config.yaml
d_model: 448
positions: "rope"
tie_embeddings: true
init: "uniform"
init_std_up: 0.0477
optimizer: "muon"
lr_head: 0.0063
schedule: "wsd"
decay_shape: "linear"
MLP neurons of a small language model. Each row is named by its layer, matrix (up: input weights) and neuron, and shows model dimensions 64-319. Each number is 128 + 24 x the weight over its row's rms, rounded and kept within 0 to 255. Numbers have three digits each.
After each neuron's rows, "fires on" lists the tokens most often at its 100 highest values on Wikipedia text that the model never trained on. A number after a token or word is its count.

L4.up499:118137132094138179132113119146094115152111103075125163119182115116128101118132106133104107129139102118113110142117134111123119118136114113188092104087109111139126119116151065114112102126096113135103099170161111142128073106126106159134127080117134152140092142140116107140132118140129101116159096124109138155097112156109117125084160156154122065151141144108177150130125154101161105089133089107124119114138108115123155122121105088161132073148166147132090154113143126141112140136148161145158143129136135101141115103128162135133107149154114161159143110110142163131137154128091138161141110122103097115125085126167151156131133132143121130157106096129131150119071150139140159136096120147100078135115108151121152134129164095088133110127094108104157116138145120131126149133112144
fires on: "," 26, "el" 20, "ig" 20, "ul" 4, "cel" 4

L4.up195:142131103092101145135123124152088134091149161129106110128112179177136107103112117116138126109076145121113168167113134132135116132137114168069115121145126129131131115132128090119153137127126138112148083166126133145169141139149140100141102143098096122125120127137125107159149099116083146151122142108140119128115135120153129117122105129143142127147103102088128095111072214165103097094117139163101154149136138146171146138134124110125173150125099092103179162111162148143177121058103149131118128129111162128117105145163091105111116124100144123107134129154108124135160124140097168106105165116125120122131132116091112135118141132094121136155135101120116135122120090138137131125124120151096164118145133114130146114146161114148113162159133129112153127120141133087149127104155165
fires on: "J" 83, "l" 11

L4.up753:113157166129149159149169142119124133143086110127098107085074156123121128148139139170151149134147147144127147127129106152147181097117142121129111152147146134131162136112175098136095113106104143143103128106134135133135195104072142118142135174116132171127149106113112090131120085130146129110130130168146175131136113155118132117106099144095144120143146117101095123160119099138116127151092140141171093099126114137158104143136128115146123160117116096166153148113124130115138155156128142081151144097117084139108101138077124136166119163123085121121125153141131121136083136115155171145143118176140169131142157143147096092128120158143099123101205099083114136121129072128140100176094151144110115165132140147097138098147097146136132119107097134147096127143133126097106127097131163
fires on: "ar" 25, "ol" 13, "ic" 6, "em" 5, "y" 5, "\n" 5

L4.up488:119138133149153161093125113180127118132134148159148143166128158122152121140128116131114149123090160068161122135141182092145091106138095115119104124106092155083114134127111088122091124136092144135122136162142106122134099150082128118132165135150134127083165136165127098104125072112121142069151129107087164111114132108114142124125119120069142102113142154160100105139149117151173161104111127156181133145175165114135096131052093129140131107140134121135119126197104084099106116156120107129167193111113142122098119151111089126157158179168129131148128164099158119148148098125092157144147112105138106123132172166119127092098140149136119104108126142138153141147147140128158108150141126154134097120130130144138133119124133087119144151107080179141094152109155121138097095151173105
fires on: "to " 19, "t " 12, "tri" 8, "To " 7, "El " 7

L4.up772:147171094152155088129142133151167114138158153140141125101110132116162093128125117142139138201084097144125125096100143123114142122060180152098160141112164110113141122110158107110135124107124155130145135117121061172109112142141118155095112120166128145131104139134122132105189155164092117149112143114168099099142091108142161147133143120164129165108140154136158134124107132113121098124134116120107138146101102125104128126163081158136171103115141095156114151112148080121092122155154161095115140082141118099155140109129152138093120113167169110119142122148095110171103146100116153083122108122123149145105108126151107120121162100103113145128099138173046086135114175082139132095123135140126117138106093093092128107132179104119136116135112147135141119093134089151139139145072149
fires on: "and" 20, "end" 11, "at" 8, "tr" 7, "igh" 6, "n" 6

L4.up696:127114147164139139176141104106134089173122119163129148097125075108106126114101133168097118153161116138150108121148130136155132138116152118094172163106131126160128135123144146141149148077103094090125103085098131151167097117099103145128170107101147085135142154154130118126140141146102120123119141115115170137150123138117134129089100087120143131156106123117125141083102116147143127163132103125114111181152097091124134153134130127099096162143132157147096171132163131132114106125177136142167123126166138152076125147152113183117126131108091156125105143115138086157116109097105078163145123118097120158095095043085151147126121066147147134158148108111108112144168208127137124112158115091149129138133126156131141097108119116147118127090146121122151099128109129125130152135157108
fires on: "gener" 13, "eder" 13, "er" 7, "or" 6, ": " 6, "ust" 6

L4.up259:128147099143086098095130151121114150150108135101159114143156157151129176139131117172114127105120097139161141108121142125158100127138126130191151136142111089143149127118137145099128112137112137111110169154190121114161146146119125124142109157093100144091121105149117144164134099181121108131135119158072166121096109126128128138104126137100119113136171129097111119115096132162152144095113167127123164128123144083137126105093108146117124125145133146137145134105107116099114121118104148140133104118118097137140138131144162106135129080158153174162144120150123090137135136124171158152069121089097124114125149090123127165123139162147115145146119103142136163133144125107124089118095147122119129094108120121178085153098132173104110140187119121088110087176122112144149123145078105
fires on: "am" 26, "\n" 17, "197" 16, "elec" 4, "196" 4, "de" 4

L4.up701:142114165085107147097133165093130155122132154119131109115116147122117131113139123117141129099141122146102093143107122165146121115178156073129082101147093167138146150125156139137140122093118104097137093129131152076168118103116132176158114156133095102140100114092129167162157149123159148092129111162132140165134111130161140136133129163088088137114148161126151132125111111148148163101161148109096119095124115137125143083127092121113196132126156157128104125119102121154150134145103168139137109143088140088092098131176144138076129118157113154074131098136154105150133099120179156086154117123133127072136118150142120155117087110136139124143158122118130197126125123151110127196153143111114142188076118101116122157131121115128124089160095104112130117168158146105109106156122156
fires on: "am" 29, "in" 15, "record " 8, "tim" 7, "al" 7, "s " 5

L4.up632:140125116154140119098133104143113130120142078137127154114122146151090150139138143103093141162137149141105117130123122133151154127178120129122163144154127167139149115135127147091094140115141134084079126135139107132088161108139153087125088108132169179112143115100154163157149128103200155099127095099120125105147098118107134139152132149133155134103117096143083153118110118164153135145149125125135128132070134132137106089145148163091146148144130176119132146155145077108143131122114107085163147101109113103153127165111148115106093107131113116113139143130098144139093131162110146128104123117121142116115129148140170147094097146126174139123111114158113101146073147163117164129132100133147109136097122148127137121160156122155125118143071134138119135111112107130125172118115135
fires on: "se" 23, "ine" 15, "un" 11, "sur" 10, "ter" 5

L4.up805:124144094140144154099126106149097100149133165112151147152138144132151126145152150120139100156122081105123123117108127138117165119124130165126174145162099206090060116144135141090144111110118115135142119115147086119126088076149089196100148096131133080143113085131120149136132147150091182162099168104117108136119155120140127153114126090102137121119155085121162092169123165147113128118142148156133139083146086104118142176109140145092125144131102117155129129157154144113146067144095138119099166135149187156098126142112138138128102136123138141137167134133153193114144140131128135116103125121112112149134170164085136154130137164154114126123122139181134102143122179128124143135119121178144132117142117119095140139124123148102136128101161166079147130130129135103116112125173131
fires on: "it " 27, "• " 9, "- " 9, "ess" 7, "fr" 7, "film " 6

L4.up77:124114138109148142127085124144108101126087115131113148132153114111105088156144110132101142137138138095124124119074105136087143135138115077102119101139136127121093176104097164117109126106118128118129143118102138126113121148093125121146115093150100111153103092166115122144126111118117117136073128113188105147121158091150127111102158102130132155121113099156128150133077138078164087124191095112113106121146129167119126152101132110127127151150104133111122173104148094162095160133139112116165133103132152108145157137126131117093149130111142114151116154117157142137132109095136112138069158131106131139096147113136131105143103140150138137155209118128102114130123110148145167177128137103136175176155115129179141125090127169129147129119132134149113128121129120120089134102122114
fires on: "on" 26, "one " 9, "ad" 8, "j" 7, "tical " 6